python train.py --num_hidden_layers=15 --hidden_size=192 --num_attention_heads=6 --num_key_value_heads=3 --head_dim=32 --intermediate_size=512 --vocab_size=2755 --hidden_act="swiglu" --norm="rmsnorm" --norm_place="pre" --norm_eps=1e-06 --positions="learned+rope" --rope_theta=10000.0 --rope_fraction=1.0 --qk_norm=true --attn_scale=0.217 --bias="all" --tie_word_embeddings=false --parallel_block=true --init="uniform" --init_std_qkv=0.0476 --init_std_o=0.0 --init_std_up=0.0476 --init_std_down=0.0 --optimizer="adamw" --learning_rate=0.00184 --beta1=0.9 --beta2=0.99 --weight_decay=0.084 --lr_head=0.00759 --warmup_steps=448 --schedule="wsd" --decay_fraction=0.752 --decay_shape="pow" --final_lr_fraction=0.1 --batch_tokens=16384 --max_seq_len=512 --doc_mask=true --train_tokens=190200000 --max_steps=11609 --dataset="wikipedia_en"
MLP neurons of a small language model. Each row is named by its layer, matrix (gate and up: input weights) and neuron, and shows model dimensions 32-159. Each number is 128 + 32 x the weight over its row's rms, rounded and kept within 0 to 255. Numbers have three digits each. A neuron's up and down rows have the sign that makes its largest values positive.
Before each neuron's rows, "fires on" lists the tokens most often at its 100 highest values on Wikipedia text that the model never trained on.

fires on: " (", "9", " ", "2", "1"
L4.gate236:118136188129162180101121166129165153035119120113115150148123182097151124158134078122049168133129105127114170128127151135100146140181166123117125122109167193117114164119107095149161090095154169139177071169106134181087060142153173126135107091083139114081105172185147157153104121050140150112102084154143102090102128137200097044112150114106096126131169093171167104098122099152139161109139
L4.up236:111150146149071122140104145137095101115149117141102141116141127147174144123126161102116113111132186097150034104105121075153136167146237163164113153106103076098163122149130131099054199110137156148125096100110104102090108130101092123128093124099135189104162119152114116126081131129162140150087112084154107121144109117146144114113133101149153184139076138116131124159138056059062148134152

fires on: " for", "h", "rit", "y", "ind"
L9.gate8:136127138138098055149119175126138111129180163146133156109143119122240161058079102162174141107145098154185130152104120112092122125147154082121126125177161172180117130047097140064156130125180122142165108119158135126102119130119108076098176141125083118112136112123110151121140163178137178141131128111131126097129108125128080095064074098159099150095124125169120155134119123155121105132167
L9.up8:121088131112095078136127207100104140162088120119125141107120192147117103119071056169161200071152118121110152115088142143112134150127130120171210095146157154091095099107135127170126124159123138120136105106179113019134125153147059117184081147073054098083114128105091114136112110150161123172093127096135147123139141165135117146176115120119120106148190092125160152099133119066184053136151

fires on: "1", "2", "0"
L4.gate302:176052114087117115092084169059089143168156140111127106165103124126140066115134130191074137144105060112078117135152193133145105143117175126140134143108150109159145158022081104109136120109093136086127107125160159130127078114136184119158143091132093092136075144071117199158138132062146124102103117154131138141102129157118135036159188147118126123153145159144134138136123129091110087105117
L4.up302:155057157108082135158098153091080126112105152141097104166137183103118077178191152133123131114084169128155027097165143078132166138159157088127109092119133144116119162102141124151105139166048105115134088096156152101091095107182101110111162104122054153132087180071085145147135100162100149186072107140140127167114089175148123115123098124158104177113144095154085146167164077115115132116139

fires on: "ent", "est", "our", "t", "all"
L6.gate77:194156102139103165159113023122123126160137070147165134086151140159155143128150120106100099118152133111165129137136146089138035107132145155158177130111106111142173125148113118066123116117141122148160116191129141172166086077146135173109143143097183151130139182157122138127068091165109118115147130114152108111117143142188119117139143121085148138070188159126096162114102133028106127122178
L6.up77:167152161106126118114145120165079083124182185168135154122173087114119144107199133129164093132184103092196141119137126160112121119139083148118122109137086116131101101162107159142059156202056159149150150111122147129081069158145077139121097122113143101148111177150100091168102150096138162103090158147101192134105117148128103125076154118134149102138152142092143137145164192187142173139124

fires on: ")", "0", "9", "8", "5"
L3.gate387:158063180145085121150070145071172142079132152119066116098140105143167131157082165156082129129159119119141109167134119092172109107115125164122080155109085140147188164122098101199157079128109209116165074157089127135137056147149178127138137113099122117141142133144166175165083061128159089075151123081118109148125164097149098039146137119128123139115115122168147152114133109095091119108114
L3.up387:185084118092159147150122088065122102134080100104157157114145101160182111132076171156119145160111141182104043178121075123128144121157116182208145122167083106131193158097138167151123148159151135145154133126132157142084120100110125155108144109141128081105181095129101125102160124150120167149142115082161128164074124152172081145197115120165151153142124123122120129182172105138150099105140

fires on: "8", "7", "9", "6", "ail"
L3.gate469:163120125152106109143105168097112124129151072157069082120138096147139103114159112138090169189171150134160101144122127199152089100111122062128087159152157160137114141159129061125140067188135189196080112101115126079159148108157159162130169137148102117106103135148100158162072148133096084091089137157104144148098103128181151136158123084133098167082109077145140093121085113059106143121204
L3.up469:134068112253086151114142164098100162185127114091127151153150108188154104186105138091111175112114170120130115125103146122146108126087160110075148107099102139114154144163149048180097115155155114141125077171086094147148083132124134141124114151126165136112133115127126121137131140132127078120137169100131195104153167055130136129094081130167152164112074091138150126091071130132111061141116

fires on: "at", "st", "ro", "est", "t", "ed"
L11.gate175:170118111104092109138140086107102127213117126124110172063110175161181092120122185169154084097130052132176165153167169138138130154121163165160130206131072091059153128117093140040134127137105130161119064153153112125115092129147116122066097097091135173178125124153134121146129166098156100108129122149131057128140099122176116159185114152115143143125161122166104120168128096109138135123114
L11.up175:145125118127086109164155098132122064137112141149098117132080131128176077186099143151186135096157098181086141154128141140109087153164124089153098176116082130142143088147185170101087092113106130139155150076140161058068172142110111139119099088123109122155120143090160080106121197085153155121105104169128140141164138089119168113150192140091150091167113053085123105141154150167109104108138

fires on: "st", "l", "t", "em", "ph"
L11.gate129:135121121148128122172140111165162160089153137127071099064089132149138104170121126123166130132163095104159131109197089113145165147118150135158112120128133139102155104173124154086142187124138135135139112130148138119139106089168172160161120169119176144189093132085153149165085117107085103114127125080166153093175148173054138101152160127074120076132140044109163077100098165145158134167113
L11.up129:132118152192191163167166106132114133172179151155102074121159144138170104107115118123139162102144121136144093153105094137113193177148130113129107117104104126196180084158174132139142074080107131151153127134100174125074209116053056104108114118121120110092052126143103088105135213095123116118174117158173145142153056093133161128134171156119138154118114078153111180154150098151148100142150

fires on: "9", "0", "2", "8", "7"
L3.gate206:128086082164068144111119103149123128156136064164195131140098147138151176099174154124070121136132072124133147127099120138124122158184133112129147085096157170131124111108090162095148113152134140125063113127098133204151154123163122140164121120116069115132136134141136163182104162049144204109148070127118094130130165175141064140148145141100080144095151097187114118142092121123126064131099
L3.up206:111141138186151100080118166103126117137111106109134154091186039177123110124102160100140122116157084150108154117142127141082097112160086214109085130142141103118123128156106169151130176122159194165109215144084107112114133162095092122163173099078150148151158131173132173070073167095106117107052091184098162136147154108108116117136068125088154073145140117150093122102126166187200084149121

fires on: "–", "0", "8", "9"
L4.gate230:178085158109070181150144163137150121164080134045078070126096118103098184208132094110074172172182127106152078112117127125161144076112109129174129105140116147135119123161119134097135115142127151102143088151165134140169120146099133114119107114091124111090060101115157115213122142137114196064188126124159167106114133129198128108080164139141135068139081107107110101150149104143134114081148
L4.up230:093155114149126103049130100183114095116126117080182102183074070110125112129141154164171116095125125104132140095181117178098118083088167210161144117106178132134134091118082158136148202116144127148085207155127134145093124138204109140123108114074211128130140122127159197081111176092112131123134080104143197129089138114117108152120188128131104065178129112118118079097130127127132135112102

fires on: "ind", "y", "end", "ad"
L7.gate311:113114076096071122147130124140122115121100144131140134109109106176136218078087126151151096186164111106174116131145079120132140077131136100114106111120125165073094155117102088101099147153149155159110165140125127120124095162106093102157156097132089077101150134152165142131128121152088151136116152172074137180141121076101096187147101127168147074085136144165103139124095077145126132178160
L7.up311:124081126116096132120161108159098115123162146096164146154075130130129086099106116138067093117094181142153136124118108122120130061100141096104127117096149066086162130111131144125102125143145154186133130127208156093069075146159102125129132165092093115107148127134125144108139123142143107069073140163137113125107163155126140139111087130088097101074101133143135150076042134120151128150106

fires on: ")", "9", "0", " "
L4.gate226:145042116079083117157109177120140108094136140156106085144157097126182052114125100180055123151150178089143115160123087122121136163113140154180099053133119103151143118062092106144171122118160115137212094091157166142136094108116118155154147113124146130172132100166142140126121128059150140116138140132171145110092126127144103112150160121097109221170170109105121107116137161083124074117093
L4.up226:125095108042115091151094054080131079145074092120090148133139170167133096108110138094109155176108127140160116146133125126153184126122117136156116060210112129120135101093108154157174081165135143094174092128092153160081121169106150133155102133122099121166151128127137140160085136148109114106142168096155164162113104106128115148127096157151116188167157096130159162165188067083173140131149

fires on: "3", "ect", "eb", "ict", "8", " stat"
L4.gate367:098135068137184115150120113126125145125158123096187088090092111193169199148137136068085131105087118129131073084133207119125173136148156153141129099072116151152137101098145109139145175162142158164081139147117151058173130102097161114133157140135153097133138111130119167134136070107097122083090137062128122076124089085151163145163132120146146161125146133139123145182167139077141146133184
L4.up367:102142140120119106100131090184120111167139190151205116115126165144116180125089158113078048158134165139087179144126120077117101127155067108111181150067097097106104144119169140171113195134131189183145153140176080114167162098141074132171112124095140107095124082219081146104133116103168180114140102169119124146094133162145158173176093100122130119120154108141107146130165149100154165137096

fires on: " se", "le", "ce", ".", "ian", "y"
L11.gate460:157092178135109141112053114135141054123094136132072064048137156143115150123128118114070125105115135106171152139152081146109135115060161108184114147085137219095129180081130134159132143127146109094123110124117124100128150173168134076102144133088107111129093181130151108109067155173134087110154120182146150127126062136103110090143130214083087122105117114148198060141151111139067132126154
L11.up460:092117162127160073118145128098099152172113091088117117074145103131183139051200186131160137148155107096118064119082166131090169131114152139091189099117122055161127073113107126124143117130115116117162143128086115073054166182084204134141136152117120059109106168121111141137129071131093137135106176145113114199130106129155111133142088151112213119139169093170141069114078132091130142106100

fires on: "\n", " ch", " T", " gu", " An", " Ch"
L10.gate30:088083137099086144151098064122165105136126147145136108138097130152093116137189119109123170125138122081065113141144141052123087137084136086167163159133101113168130151122110102114129125096078069136127160104154171135147172111151067191099120151089168118134075150147057118130155147143091136152076130148147130078150150180080152116118069125103144102112170099110113084157134164178185072137155
L10.up30:183156094132167126103136070090134149138112193070171114142087110082112097157099112104144068128147167138147182088154118168093078134060104097111134095170132188157158154109191154148186139118139129171141104139070102140112051140194154111093131102143184097140116065168125148134140097138150134143097104107151141137103142097212133168076080128066164165114146063121083176142120065083108129095136

fires on: "9", ",", " an", "==", "rug", "0"
L3.gate427:077174089070123133086111136205161133093083154095111068136109143096137092113116191101097129118140113146127249112121065146118080172091057140131118126167169137109139114150127158107135117104164196144104179142112102154128130117103150114149119080120095140133167125107151163135085125173129161103102102119134130146145125158078106139083087147110119151146083119141165158137075179181145080140110
L3.up427:105102131080172177140156106079089083162168084125180110048108099109149085112142094164111094100142173108121149137113153104115099123149108162183122100047137161070123085083123136093156125146138120166091196106124164119115178202163117181179175041118151125123097108198089134112066187144121167108138076201128113160163051165176085140122111115102132123139154155145147143187131149109151134112119

fires on: "0", "7", "–", ",", "8", "9"
L4.gate390:091085114133161134077127156178116107101114132101095064157089150133104178140142070141088146121141100095135081152149127148152104130098111090189076096099107106134137170153113127080176092096078154129173140148150138170148141130110114114125118095128084078167048093083162097173098125107049152087166105175146196110092132145147183151041139152103110089137153089139111065130106137151091121090103
L4.up390:138138100095135086123100124175115121127097157143127103128160116175094131183138161126118114087147165111118095110145138162103147044113167169101153167117099053092168099036096101128157162129089121165143188142181135152115119147103103137158149128118139108112177111102093091110123120081158142124182121095150133096139145114119185125152145114103148102163121128143124113095124144086155078102116

fires on: "1", ")", "2", "9", "8"
L4.gate395:135038121173099141167113172148138165084162156143096126130114101092173174100105154146058173091138111139092110140060079209083116139138108128154059145155124119129118105112151126137140089125139126082216083155156142126145101162138126144149129124129110164120084071126130138076168071111149155129129098098125142104105150136121126079193169150124085168133143125126135112124167092143098117137142
L4.up395:159127119113109120134092145125209122123121116162099142147107149172183100138093169101177129137108157106140100169143093089142118133129187136143109112117135100172179140185154119129143148137118150138180067109143158137118115132140076099101149101148153117122129150107121076155057115178135124155144086145153118166117042165208045132115107095143133164148097121130131151161191102139090153110086

fires on: "y", "le", "l", "ol"
L11.gate382:185116161148121110101135112154140077209131102184130169098074071101165154158186136184052048111192187142160130111079118141124175135109160143176144133168104132169164126126074111151147115143147148144065146153110120086098082171137085109074076112135101134124126146204077060102101083110138139152127183168145115159133093106151133149128143192072107139115131175126167137128148060125111178163140
L11.up382:108080147140130156079120182165198149090093145107079131081108061138124123130165151097087104157091170081163101113155178130139115139113151170137070217143120117104090156147117152117136130175167117125141109144136147176145108215122243122134137166129119124144111183127124149140124118092131098155176173159099147192138108096170129102167134148146156174086132155114159106149098178090104115136138

fires on: "0", "9", "3"
L3.gate129:160154107144104110086052055072173126109112126110116136087118148146128124140154171162064078127118138143147159140133053127123117083144131151090118055110151120116167138082135169136145133155129178189071178099137115132145107123117153157107186092109108159132078120178099134149099137104145129107150115119072128114151145167145121069147113087134159119147159117152106158134147125144162103140113
L3.up129:114067144097107130087134116093127091165144113173147171114066170115113078200171130125061159096152117127132135096116113165051125115169164120172096108118188132111138116098065154148131166096119190136060119127128142126116129179197156080180118122090115058177123140156089175112114132078114110077092124169101158076147137157141121119124067149091096068098145153118139145185170128116175119153114

fires on: "8", "7", "9", "6", "2"
L4.gate200:150025153143087155106138161136127118126147142157147166095107194142125151086147118140052164147169127141156132135158119117110096168091156035143111120097176138134144100119134101128148080119139129148097153135114097085131085103097114128102125125120105114165155125135076158164126154150151111096137113196169086192096139199146162125106146134099132158139085078152132108163177135140120041149142
L4.up200:162107215165177148111107170147114169158114100125070136126095071107135112173083118131106176093146164128118102122134086155103131138100166161085110184190130095162100106138098081120073174141136113149121160116133083151121091075096117166130170151115128134117139108186111138114176105092187133118134174109066141181144154102126120147130129108139134124066070115095161062167126127162082142132140